Weights of a small transformer language model.
Architecture: LayerNorm before each block, learned positions, biases on query, key and value, untied embeddings.
MLP neurons of a small language model. Each row is named by its layer, matrix (up: input weights) and neuron, and shows model dimensions 16-111. Each number is 200 + 30 x the weight over its row's rms, rounded and kept within 0 to 999.
A block is one neuron, or neurons of one layer that tend to fire together. After each block is what it responds to, as a language model described it from the Wikipedia text at the highest values.

L5.up236,230,201,210,191,131,226,248,234,191,242,194,197,182,241,235,205,162,154,193,178,175,182,271,208,194,194,222,220,232,255,249,209,172,195,180,157,170,205,225,156,202,227,210,187,240,243,227,231,203,228,262,214,232,198,238,180,168,212,221,174,207,221,167,197,194,207,213,178,218,189,198,172,150,239,169,140,190,254,179,209,242,213,180,202,193,161,176,216,162,208,274,162,188,104,178,219
L5.up937,183,164,190,269,161,174,199,207,132,221,179,162,166,199,218,149,184,208,234,169,196,227,197,184,175,285,232,213,234,181,177,205,140,165,222,164,152,231,236,178,244,178,226,245,171,217,229,225,249,242,235,216,168,197,229,214,231,177,210,229,159,232,196,230,211,227,178,225,196,159,195,200,195,211,231,179,210,180,214,169,189,228,155,193,140,163,163,176,193,194,181,213,176,213,208,232
L5.up1124,222,187,210,240,171,214,236,150,152,230,231,206,235,209,251,172,231,191,199,170,244,199,213,138,169,235,177,230,227,236,144,245,176,180,225,189,204,221,169,190,217,221,218,231,226,177,276,176,160,151,253,208,203,195,208,195,158,209,194,182,209,235,221,149,198,238,191,225,175,172,168,171,225,193,202,160,150,163,238,227,183,198,167,211,207,181,155,248,161,208,177,232,227,180,193,202
L5.up1239,164,137,204,190,191,212,211,253,176,162,221,258,215,168,168,177,178,190,194,212,192,191,191,158,223,161,188,205,199,159,200,206,197,214,230,205,203,195,214,122,188,216,170,175,192,176,227,208,209,210,183,165,219,238,176,171,105,173,211,218,205,260,180,212,160,231,209,181,186,214,249,175,200,222,237,188,190,230,199,206,263,202,165,186,233,192,157,209,209,160,220,201,248,226,155,178
Responds to: Numeric table cells. Pipe separators and digits in number-heavy wiki tables such as sports stats, vote counts and career totals; also units after numbers, like cm, in, ERA.

L2.up874,205,124,207,211,144,154,238,232,173,201,187,215,154,200,186,195,246,189,232,235,200,209,221,182,209,200,183,235,239,193,199,172,248,228,148,197,177,187,212,196,181,189,213,201,207,196,189,142,186,170,212,128,204,241,153,205,214,234,178,189,205,160,198,194,223,217,208,221,236,133,190,213,172,258,200,195,153,202,202,239,216,202,249,216,231,186,177,195,186,191,217,144,215,199,164,174
Responds to: Infobox field labels. The final token of a field name in Wikipedia infobox-style lists, right before its colon, such as Time zone, Synonyms, Born, Genus; more weakly, word endings and colons in running text.

L7.up9,184,159,222,184,158,243,194,179,242,169,206,185,198,227,174,169,184,149,212,156,121,208,179,186,139,238,164,204,196,220,216,178,230,180,161,175,263,218,152,234,191,266,154,205,218,179,228,168,161,180,203,203,208,238,194,198,150,189,188,220,232,174,215,194,177,209,170,161,193,206,169,210,223,252,193,238,196,226,212,230,181,189,146,179,220,174,176,175,216,145,197,221,228,210,299,183
L7.up39,231,227,163,211,235,201,189,246,211,130,181,274,172,122,233,192,233,222,200,202,198,225,146,217,117,204,208,193,207,217,176,229,182,152,202,221,211,240,222,178,161,158,232,224,181,240,228,205,207,185,261,197,238,201,197,187,229,183,171,207,200,133,211,191,188,224,149,242,183,187,197,183,206,194,188,230,170,186,187,201,213,257,171,189,162,209,187,179,230,234,201,202,161,178,194,196
L7.up108,214,240,216,144,194,179,225,180,233,193,199,164,203,135,204,220,217,284,262,179,150,165,200,167,195,219,200,239,181,228,200,208,209,168,241,212,205,227,251,194,196,236,189,230,169,187,195,171,219,181,207,160,196,166,216,181,192,221,210,235,244,193,239,201,161,218,204,171,166,239,184,210,253,203,108,166,248,185,225,194,206,210,152,162,207,209,228,217,176,187,173,191,208,213,219,225
L7.up111,167,201,206,231,188,178,199,186,185,211,204,222,187,189,188,149,193,199,216,238,204,228,197,226,253,225,191,224,203,169,219,192,177,174,183,210,181,201,184,215,234,197,160,177,190,255,201,179,193,227,219,125,208,228,193,182,193,165,192,203,193,203,185,239,231,214,209,210,188,248,222,219,168,192,169,232,213,208,194,231,237,152,226,173,179,235,262,177,184,209,205,225,218,192,201,196
L7.up123,217,196,235,205,190,227,204,220,196,161,203,179,233,236,190,135,248,199,199,193,222,162,222,136,172,188,129,217,216,264,212,223,158,240,218,156,215,209,185,230,183,186,246,189,179,237,259,206,208,208,232,231,181,178,148,133,203,245,202,153,202,210,178,248,189,240,206,208,186,204,196,168,199,169,147,143,138,192,201,189,178,222,179,220,162,169,219,172,177,222,178,177,210,226,204,218
L7.up149,202,185,191,186,194,229,162,183,196,195,138,230,156,187,208,223,200,219,220,141,178,221,200,197,218,195,138,183,245,192,243,231,223,178,167,275,226,178,171,201,210,230,202,193,202,205,238,229,218,206,202,198,143,215,134,220,219,215,199,240,210,230,224,215,223,216,137,188,184,193,197,195,222,245,199,214,167,170,198,205,215,211,253,194,183,188,216,212,175,170,183,213,212,221,256,170
L7.up195,183,162,116,179,224,203,220,192,216,162,159,219,189,227,216,218,237,234,186,163,168,170,167,157,172,207,182,184,218,188,219,192,183,177,216,240,202,217,203,241,221,195,191,209,182,186,196,185,189,204,197,203,152,219,226,165,166,217,241,202,219,209,240,212,243,192,177,233,161,187,173,207,133,222,214,210,168,186,230,235,180,238,204,191,142,205,199,180,208,169,205,180,177,244,186,162
L7.up241,197,147,179,157,162,215,174,193,223,189,224,210,218,189,172,204,198,202,183,242,216,214,240,158,197,180,226,161,239,238,168,215,209,210,227,133,247,267,266,195,223,205,197,181,145,235,164,152,239,241,259,209,170,221,219,225,245,176,220,266,194,165,221,184,161,235,244,179,155,150,193,194,222,207,188,224,275,213,189,210,163,231,186,161,208,181,175,212,206,199,195,164,193,215,230,208
L7.up281,179,250,183,186,203,172,200,229,206,139,172,231,234,169,127,178,152,173,230,199,218,96,227,236,209,236,227,225,187,225,188,121,190,212,185,149,157,161,212,226,180,274,198,215,188,244,212,171,143,252,262,212,191,193,298,211,166,214,236,275,216,165,155,226,159,241,211,183,223,209,200,202,173,181,168,197,252,201,187,143,181,196,189,218,196,186,172,219,194,210,189,188,217,221,191,212
L7.up286,169,137,173,174,197,225,162,182,188,170,192,210,167,157,222,233,191,161,163,213,197,191,235,205,192,252,179,214,251,216,211,232,164,190,228,199,214,257,220,246,174,219,227,216,183,224,220,191,166,181,238,195,191,217,246,198,187,187,220,185,177,169,210,197,180,155,174,188,244,159,185,189,122,218,199,195,245,198,234,219,206,185,249,207,192,169,167,202,137,223,180,191,176,241,219,241
L7.up696,197,174,198,159,181,233,181,228,225,247,169,193,168,188,173,188,229,157,213,189,157,200,212,201,166,223,172,185,273,188,174,150,157,153,190,192,271,278,202,251,293,247,163,238,172,227,181,234,201,171,191,182,133,204,229,174,152,264,190,189,231,195,223,214,238,239,180,224,214,219,190,188,170,206,180,229,135,210,258,220,246,191,144,166,152,157,191,160,175,189,158,214,215,256,235,189
L7.up769,186,206,185,237,190,267,184,182,209,190,182,189,162,205,213,196,270,225,179,172,227,214,184,137,151,188,161,172,235,219,181,265,207,152,223,217,196,198,221,182,216,217,200,220,214,208,215,204,218,166,228,178,223,188,218,189,247,240,166,199,216,246,189,214,231,160,242,257,243,227,208,182,217,161,199,197,173,263,171,219,210,262,209,269,181,222,144,147,164,161,189,146,198,149,184,169
L7.up849,180,220,209,222,183,232,151,216,162,193,210,203,227,234,141,212,193,250,200,191,171,189,175,178,265,231,201,165,200,203,146,182,192,224,196,230,208,211,181,172,201,164,228,173,161,179,202,158,219,106,203,197,170,210,186,156,197,194,187,221,225,233,242,184,193,224,221,153,184,114,203,189,233,235,156,196,240,246,277,179,213,231,178,189,194,116,224,167,226,237,246,242,209,179,157,220
L7.up946,215,236,214,200,155,245,166,242,200,253,144,249,179,185,214,174,161,271,199,203,224,237,221,196,172,199,220,178,246,201,170,203,205,178,168,167,215,227,245,173,191,230,170,198,196,202,229,194,196,191,240,222,217,258,208,227,199,173,223,214,221,157,171,191,203,191,163,160,188,200,163,184,225,243,187,220,223,224,143,189,166,228,235,164,185,173,234,209,175,219,216,224,144,166,186,256
L7.up1128,174,203,182,195,203,224,163,227,166,255,204,176,218,192,196,197,182,190,230,212,175,235,103,189,188,236,153,167,194,205,225,182,169,138,176,177,165,238,176,188,206,242,222,214,194,181,249,165,181,230,194,143,207,189,266,209,232,181,183,230,169,283,186,193,178,277,268,180,251,181,231,172,201,195,213,205,213,172,206,172,200,203,225,223,194,192,211,229,230,207,193,220,164,198,190,201
L7.up1272,188,171,170,160,150,202,257,214,229,164,199,258,205,232,210,211,221,247,219,203,266,169,183,196,205,205,187,165,234,241,170,241,202,196,233,207,198,253,254,166,195,169,200,228,210,208,201,211,235,229,172,197,210,212,164,199,208,225,221,155,169,193,177,200,220,210,206,227,252,220,185,231,207,234,191,199,174,199,298,229,224,219,160,211,189,240,201,188,173,188,199,161,208,179,211,221
Responds to: Clause-end commas, table cells. Commas ending a completed phrase before added detail (after "in 1751,", "August 25, 2019,") plus pipe separators and digits in sports statistics tables.

L5.up157,177,188,141,170,243,219,214,183,209,244,180,206,207,231,198,164,220,192,139,179,240,215,215,176,179,244,203,185,182,183,204,152,271,216,144,171,167,214,179,198,278,264,244,198,206,165,189,193,141,210,199,170,222,190,194,226,205,232,166,250,208,148,193,193,199,163,207,252,217,153,220,215,180,231,251,220,224,194,263,211,290,211,209,235,210,207,189,186,199,209,226,200,184,221,167,191
L5.up733,202,189,134,243,164,176,148,221,203,257,256,185,227,213,234,184,220,249,181,236,197,207,196,174,182,264,174,177,227,196,242,126,157,214,161,178,177,218,204,208,251,239,226,201,238,196,251,194,197,200,278,214,160,154,200,202,178,247,163,197,204,188,225,230,190,180,159,189,232,172,163,203,149,170,246,161,188,195,223,226,229,190,237,209,193,189,217,186,174,189,189,206,142,186,171,189
L5.up783,245,302,220,222,215,222,187,227,238,251,234,218,222,196,245,183,230,222,222,200,186,242,223,245,188,201,221,198,237,208,204,223,199,237,199,262,247,221,238,188,257,217,178,228,215,220,204,222,229,233,194,205,226,191,158,213,214,222,216,176,197,202,256,208,224,239,234,252,283,226,164,194,202,221,234,225,232,184,240,223,195,198,274,240,208,224,176,211,220,211,257,221,256,286,241,202
L5.up856,207,146,164,162,206,218,187,214,179,228,208,246,170,174,224,167,183,195,185,235,180,189,184,192,219,136,175,202,210,173,185,153,164,199,185,182,231,224,161,195,285,227,200,191,171,169,197,245,137,195,250,208,180,151,185,211,220,168,228,236,203,204,181,218,262,207,182,179,207,187,174,171,192,211,202,185,217,185,240,205,213,262,214,240,169,241,237,161,174,136,250,228,221,220,156,185
Responds to: Structured-text word fragments. Tokens in tables, infoboxes and census or stats text: column or field labels (date, Length, Language), were after percentages, and mid-word pieces (Nor-we-gian, U.S.).

L7.up52,155,216,199,265,201,235,188,169,209,238,179,211,235,220,206,173,226,184,187,126,198,222,253,156,169,224,157,153,161,219,168,233,178,178,218,199,207,252,225,197,184,230,204,210,208,210,222,197,178,187,150,175,210,212,190,178,225,207,193,213,217,194,185,193,168,208,172,280,179,192,179,187,187,246,225,173,217,213,221,268,211,171,202,185,151,180,188,220,210,244,158,225,270,183,208,175
L7.up70,192,196,167,208,199,225,211,157,175,199,170,189,232,215,191,234,214,184,232,202,193,130,228,181,252,209,159,212,209,204,198,144,169,180,207,177,206,142,194,211,218,183,257,201,196,146,170,211,247,193,239,217,270,218,239,257,189,206,217,181,249,221,226,187,190,229,204,201,172,211,187,275,210,202,124,214,202,188,199,234,203,240,167,229,155,193,207,160,179,205,181,205,221,181,182,208
L7.up203,158,194,188,227,221,207,193,204,162,224,174,211,225,199,230,172,208,157,271,173,186,164,187,219,152,203,194,229,233,230,198,214,210,152,204,177,203,194,224,226,179,212,179,213,186,177,219,198,191,184,224,229,250,183,199,194,231,170,218,210,159,211,196,215,194,218,222,215,161,156,174,219,169,216,235,140,225,150,197,198,232,163,202,145,218,199,221,176,237,194,167,184,227,156,182,133
L7.up261,189,147,171,204,213,183,196,188,181,245,218,190,181,210,214,178,208,179,199,248,218,209,218,155,149,217,189,161,211,199,191,182,212,183,226,239,251,163,175,192,211,143,187,159,149,213,166,239,186,169,192,231,226,228,177,242,188,206,151,246,271,180,148,211,231,197,178,204,191,184,120,230,190,195,194,215,207,180,195,190,243,229,188,200,226,219,192,200,126,223,289,202,167,175,217,163
L7.up391,207,134,243,175,182,183,180,196,227,197,251,211,190,172,142,207,231,175,216,194,178,210,175,198,146,205,219,151,197,259,204,168,204,151,201,244,222,165,172,174,254,236,121,186,218,183,248,161,225,195,130,201,215,188,152,188,159,209,171,159,225,249,208,209,229,178,194,187,197,205,170,200,234,200,197,218,223,194,203,230,151,195,190,224,188,202,201,221,174,220,226,204,180,260,176,255
L7.up415,159,138,163,181,152,218,195,241,175,216,217,221,257,159,201,227,175,205,207,214,228,238,193,170,162,186,209,184,175,184,193,193,244,213,172,177,228,138,186,224,176,188,214,190,226,216,234,252,193,174,226,194,244,242,210,177,206,178,274,162,170,240,242,144,184,256,218,178,192,228,222,172,151,233,172,174,208,210,183,185,247,189,238,203,200,181,186,206,224,257,214,212,233,194,182,203
L7.up419,241,140,170,177,203,250,241,242,173,240,207,167,192,211,216,223,204,173,215,203,243,174,195,176,253,216,182,227,215,212,200,205,218,217,119,239,219,248,215,150,244,183,186,215,187,214,193,191,180,178,220,177,215,203,239,186,166,222,205,162,159,246,251,193,169,240,210,178,203,191,187,206,188,246,197,181,184,204,256,175,169,219,231,221,242,196,192,170,184,241,198,229,212,253,184,239
L7.up664,194,181,179,205,210,159,176,137,230,220,183,179,248,176,180,254,197,218,244,162,247,196,221,205,208,202,210,168,178,256,197,179,184,207,215,192,215,221,211,187,187,210,222,231,240,215,216,196,158,152,226,156,231,187,170,151,237,184,202,185,219,242,242,209,182,210,266,307,156,257,173,193,125,224,240,228,224,180,161,191,183,222,235,179,201,257,219,143,208,227,171,180,206,226,210,228
L7.up692,178,167,191,182,221,165,261,197,161,223,189,195,182,172,154,194,231,238,204,157,197,156,182,168,187,179,228,192,180,178,198,177,235,173,185,204,163,169,189,158,223,182,188,228,134,240,294,211,210,208,210,213,224,209,191,222,196,194,207,192,209,203,232,214,239,195,137,215,237,195,203,174,139,253,163,177,205,225,242,247,204,221,264,260,203,193,190,174,196,222,192,207,162,208,154,248
L7.up744,179,143,191,125,213,193,209,170,235,210,237,191,186,187,230,174,193,167,176,186,164,199,188,173,230,226,226,190,202,207,168,202,203,228,233,123,192,205,163,215,221,161,190,200,201,202,198,182,137,272,206,205,247,224,200,228,178,209,201,241,207,185,158,209,193,210,146,197,229,149,270,230,198,266,187,216,178,200,170,169,130,190,133,148,163,265,142,208,202,175,192,205,189,174,203,235
L7.up951,160,219,222,215,187,142,250,238,167,244,212,176,212,209,196,199,188,166,210,180,207,170,239,223,245,201,235,173,222,236,193,181,258,214,228,230,173,194,218,291,168,213,187,180,218,150,242,165,162,201,170,163,201,202,255,236,225,147,178,225,214,129,197,210,230,174,188,174,243,140,154,184,195,233,192,225,203,150,206,155,211,208,234,208,190,164,144,181,173,223,204,154,242,214,140,167
L7.up1002,271,182,197,217,215,208,237,207,224,212,140,238,208,218,189,222,216,185,209,171,222,243,203,211,203,193,157,190,207,204,129,225,243,180,135,160,197,195,230,161,252,189,199,218,196,191,164,190,187,188,188,222,183,292,110,177,155,165,199,207,197,197,194,186,180,235,192,211,198,202,258,186,186,222,201,243,210,246,205,231,198,180,162,179,242,198,137,183,187,225,187,196,184,227,221,149
L7.up1022,200,153,219,167,169,182,221,124,192,193,233,162,187,217,143,202,220,158,242,183,189,226,155,220,184,185,226,158,229,201,176,203,185,206,200,215,212,222,165,192,221,195,171,203,224,191,238,191,158,198,206,183,160,222,174,192,202,152,179,184,190,183,226,162,192,228,193,181,137,248,185,225,214,216,223,201,198,177,178,184,233,246,187,206,159,230,194,206,240,160,247,224,227,238,193,210
L7.up1212,163,130,211,205,180,168,255,200,188,163,167,199,208,161,218,170,165,178,226,182,222,192,174,195,191,219,199,242,231,174,235,203,242,222,224,138,207,222,203,198,173,222,221,244,187,220,252,226,198,214,204,222,248,219,218,174,198,198,153,222,206,245,253,119,223,229,192,215,188,141,189,108,218,210,205,182,183,206,152,192,251,225,244,138,208,212,177,184,205,234,286,213,195,161,161,160
L7.up1223,169,168,223,208,164,216,232,247,229,171,195,217,192,259,210,203,181,222,188,186,234,233,201,144,164,206,238,206,208,220,183,191,263,218,222,217,194,208,166,255,253,199,186,221,210,216,183,148,173,135,236,176,178,234,202,158,170,181,181,178,168,193,206,183,212,210,194,235,140,231,202,224,172,216,194,150,192,183,213,224,229,239,196,147,233,209,187,212,192,162,215,195,203,170,274,219
L7.up1228,194,245,160,230,162,181,166,255,182,163,232,197,199,184,168,209,209,187,278,133,230,199,238,219,220,179,209,193,191,204,205,225,218,154,140,130,244,188,184,180,226,178,245,212,185,207,236,208,162,219,253,212,239,255,167,238,153,151,201,220,180,265,183,202,189,187,162,209,201,195,241,223,203,174,217,201,203,193,185,229,230,173,245,250,203,174,140,169,152,198,210,229,241,224,200,174
Responds to: Boilerplate table/infobox tokens. Separator pipes and blank cells in statistics tables, strongest right after a "Total" row label, plus fixed phrasing in templated stubs and infoboxes, such as "municipality in", "Location in" and "Species of".

L7.up47,209,181,170,188,165,168,223,202,202,212,225,179,212,165,212,185,209,236,215,220,159,233,224,208,198,210,198,191,171,241,196,124,222,232,184,183,153,226,183,216,217,221,147,154,171,227,170,191,237,267,217,205,204,194,232,195,208,205,182,182,238,162,207,167,191,194,213,255,235,158,196,219,197,218,218,247,201,260,187,259,167,188,192,243,210,185,183,199,247,175,214,177,202,241,194,178
L7.up271,206,187,146,238,241,199,182,253,188,287,195,254,169,190,173,182,162,210,244,218,158,181,237,209,193,213,145,204,156,197,258,178,223,155,291,145,185,196,156,219,189,218,193,238,167,230,242,196,229,148,184,221,205,215,184,215,192,177,181,167,194,233,238,166,170,174,218,133,252,220,148,147,249,194,236,215,216,185,234,224,178,165,195,203,141,172,238,192,199,213,247,176,207,177,173,202
L7.up407,154,179,186,177,200,256,164,139,203,166,230,184,218,215,197,232,203,204,174,230,175,241,234,223,215,193,219,197,242,230,201,194,218,212,240,155,198,185,211,191,197,210,191,143,183,218,222,194,147,256,183,154,263,236,231,202,189,202,174,217,210,215,191,198,220,176,191,189,183,185,189,239,201,130,226,176,201,211,198,175,184,190,145,214,169,231,220,163,252,202,216,238,162,213,183,213
L7.up425,189,242,148,173,189,196,176,136,201,196,220,183,232,161,230,192,255,213,167,158,224,204,217,238,228,220,207,178,147,166,196,183,210,209,163,196,172,242,171,197,194,214,176,174,202,224,217,171,147,286,230,159,221,170,135,240,211,188,199,183,208,166,210,258,185,209,178,218,230,198,217,187,221,210,180,160,230,167,187,229,166,228,228,206,199,211,168,175,194,162,203,231,229,226,181,217
L7.up457,184,188,198,179,205,205,179,268,245,209,243,228,161,202,229,236,253,204,236,177,217,203,193,190,231,170,232,211,217,199,208,184,188,190,189,212,224,178,232,189,214,193,235,199,151,146,182,170,156,184,179,165,202,244,188,224,218,164,192,181,234,131,166,159,224,238,192,169,206,197,252,219,256,206,251,176,213,218,178,182,158,203,265,165,205,193,174,153,217,281,189,206,177,191,210,168
L7.up526,177,204,197,212,187,205,111,239,159,170,211,215,174,209,163,194,156,173,186,225,262,226,231,210,221,116,165,191,175,165,189,169,193,266,211,173,216,177,175,226,145,233,216,173,210,185,219,164,195,191,171,190,191,205,248,214,197,225,223,153,215,186,189,139,187,271,170,217,174,145,162,226,140,218,227,191,173,210,175,198,223,254,227,205,195,202,222,189,237,255,194,171,255,248,195,183
L7.up570,238,223,219,212,169,203,160,192,221,223,206,251,170,175,182,270,202,215,181,223,196,213,229,228,198,247,249,184,236,225,168,169,162,182,179,241,221,181,237,206,206,216,182,259,169,199,186,245,164,226,221,192,220,208,185,159,209,148,129,232,202,205,166,206,204,219,184,207,178,157,180,161,155,188,293,181,162,226,165,194,228,173,213,186,159,207,201,140,159,162,206,209,169,197,203,226
L7.up579,187,176,195,176,189,212,220,189,192,192,231,213,195,174,226,183,184,219,171,177,212,221,231,217,202,198,209,173,169,216,148,143,206,190,231,189,225,152,208,218,242,254,186,209,163,155,248,239,175,213,190,181,234,175,211,202,158,129,190,198,208,210,193,175,157,239,143,220,238,171,226,245,204,186,241,227,176,239,177,224,258,140,173,150,214,213,169,209,230,200,262,200,186,211,198,219
L7.up602,211,232,140,161,188,166,230,207,221,182,254,206,207,220,166,235,182,205,233,191,169,221,206,230,185,170,235,169,206,195,167,162,193,215,230,191,209,262,181,231,198,241,159,184,163,188,195,178,169,288,215,223,163,225,176,221,191,186,210,192,204,161,202,213,180,221,203,263,235,184,173,185,171,175,154,265,226,181,177,218,163,235,215,185,202,203,152,186,224,136,231,231,181,243,214,191
L7.up711,184,209,221,204,202,210,229,163,221,168,232,204,241,203,208,157,266,216,249,223,208,111,224,186,244,219,191,254,209,163,200,184,220,155,227,233,208,224,287,211,151,204,152,238,178,163,210,201,195,149,174,261,166,217,185,192,198,190,185,185,207,255,284,161,207,181,191,199,225,231,190,201,186,200,213,192,193,180,182,220,209,187,187,207,176,132,151,193,225,200,250,186,179,218,233,206
L7.up730,167,152,263,202,234,159,220,205,211,163,197,178,192,216,105,224,152,166,241,177,202,215,204,172,198,218,159,152,220,186,165,189,237,180,280,219,201,233,169,208,207,213,191,188,173,171,196,187,199,181,208,161,219,171,234,175,213,171,179,234,280,226,191,131,194,210,274,194,214,158,223,204,200,225,218,222,193,224,219,196,227,205,205,185,178,158,186,213,173,155,208,177,228,184,207,215
L7.up822,207,238,205,165,217,183,240,177,183,183,240,198,202,229,199,199,237,252,190,211,162,212,209,228,134,239,218,226,168,179,205,225,167,177,200,164,224,189,222,188,195,212,239,230,201,253,202,260,155,234,231,210,218,187,252,202,135,151,186,206,195,194,238,221,200,233,189,185,170,211,159,128,228,236,170,220,220,176,180,196,186,229,188,209,194,231,246,216,200,197,278,170,199,199,190,220
L7.up913,212,203,203,173,179,200,196,215,157,236,204,213,168,195,197,203,196,165,179,191,153,248,261,181,226,193,149,204,173,185,177,228,251,217,191,204,192,164,197,190,248,223,225,241,196,198,202,201,151,271,233,225,186,204,207,214,182,113,182,159,223,144,222,188,164,247,188,221,175,239,171,248,171,141,194,215,199,197,192,236,195,230,222,177,167,208,237,149,190,211,194,218,227,218,109,155
L7.up1148,232,238,201,213,167,228,230,231,183,169,224,240,185,205,279,207,195,223,172,227,233,215,226,173,154,180,208,159,213,209,157,175,227,156,234,189,158,192,192,200,230,216,209,203,200,174,203,170,233,240,136,126,197,248,247,191,227,212,224,207,206,237,177,180,157,189,200,213,214,133,177,206,182,204,230,209,223,199,168,184,195,275,200,176,173,232,257,183,202,166,206,215,220,222,154,158
L7.up1166,166,254,189,237,203,168,180,239,202,223,211,196,186,215,223,211,231,180,154,178,164,171,200,238,225,191,170,195,144,107,198,165,209,201,206,198,197,157,196,157,228,243,180,153,240,194,189,205,175,211,253,212,205,219,187,230,231,190,173,171,192,199,187,164,213,212,174,247,192,202,212,174,137,144,178,146,210,157,169,218,236,216,198,228,249,198,231,248,180,246,183,176,214,245,161,210
L7.up1253,200,222,181,201,211,245,152,230,197,157,197,209,218,240,205,202,207,235,195,160,226,193,201,204,240,214,192,226,162,189,165,237,221,179,237,193,161,227,199,230,243,218,158,187,177,222,216,205,171,186,174,180,236,240,179,227,110,199,222,216,196,231,175,202,181,174,190,231,196,187,186,203,205,225,215,218,197,206,204,236,122,150,251,230,188,197,182,207,226,183,191,182,229,171,174,203
Responds to: Country and nationality names. Final tokens completing country, nation, or nationality names, such as United States, U.S., Nigerian, Colombia, and Hungarian, often in chart tables.

L2.up36,246,206,211,228,229,225,225,253,271,211,203,222,238,195,209,216,208,248,222,183,259,232,224,185,203,223,232,200,261,207,188,230,188,214,216,215,215,167,215,240,203,183,250,195,186,221,188,216,206,173,131,132,221,167,189,183,187,190,237,201,253,215,219,242,182,216,239,226,212,208,222,260,234,222,180,254,166,193,166,264,254,207,180,260,237,168,218,193,198,178,184,202,152,222,233,168
Responds to: Predictable word completions. Second pieces of words or fixed phrases whose ending is near-certain, often infobox field labels: Veh-icle, S-enior career, United States, New York.

L5.up124,223,186,202,209,244,193,226,241,193,188,212,188,208,219,271,211,183,193,228,194,224,218,164,172,192,253,187,184,183,223,233,195,156,193,254,215,222,185,134,184,189,261,192,205,192,228,174,199,188,233,124,221,186,176,233,176,209,142,217,175,160,196,166,157,162,219,175,147,237,215,210,215,199,234,185,161,147,254,217,193,210,183,213,219,211,183,196,212,199,203,201,141,189,137,234,203
L5.up136,232,222,187,181,201,198,218,238,210,199,190,191,221,193,143,227,215,155,105,196,172,164,190,205,236,207,169,199,195,227,223,180,183,185,213,209,226,140,189,224,176,204,221,220,189,215,199,217,153,127,200,207,150,211,177,178,223,213,219,229,211,198,193,224,214,239,244,193,227,201,160,195,227,171,226,210,218,251,149,193,200,170,221,234,171,194,198,231,167,205,209,230,247,152,194,242
L5.up293,162,180,176,157,208,261,199,210,237,165,139,276,167,224,227,218,186,202,191,210,209,216,188,167,195,244,211,256,190,170,231,203,156,205,158,210,243,212,210,192,252,132,191,212,191,190,223,219,216,167,247,156,182,174,176,230,183,222,166,205,209,180,148,244,182,140,208,175,149,179,195,221,237,215,224,179,194,227,177,232,173,192,167,198,170,198,168,213,215,203,217,226,219,164,224,242
L5.up707,212,188,129,207,210,231,242,199,246,149,197,177,155,177,229,216,199,228,239,160,237,251,150,242,237,188,167,209,180,243,246,192,174,205,204,230,249,188,191,194,228,222,216,272,204,195,179,180,222,237,176,249,208,210,197,211,183,211,164,187,202,231,155,213,175,168,231,191,208,174,164,171,220,171,253,191,261,159,220,183,222,210,243,173,165,223,185,229,182,126,198,227,218,147,192,174
Responds to: Stats table cells. Zero digits and blank cells in pipe-delimited sports statistics tables, especially near row totals, e.g. | 0 | before a total.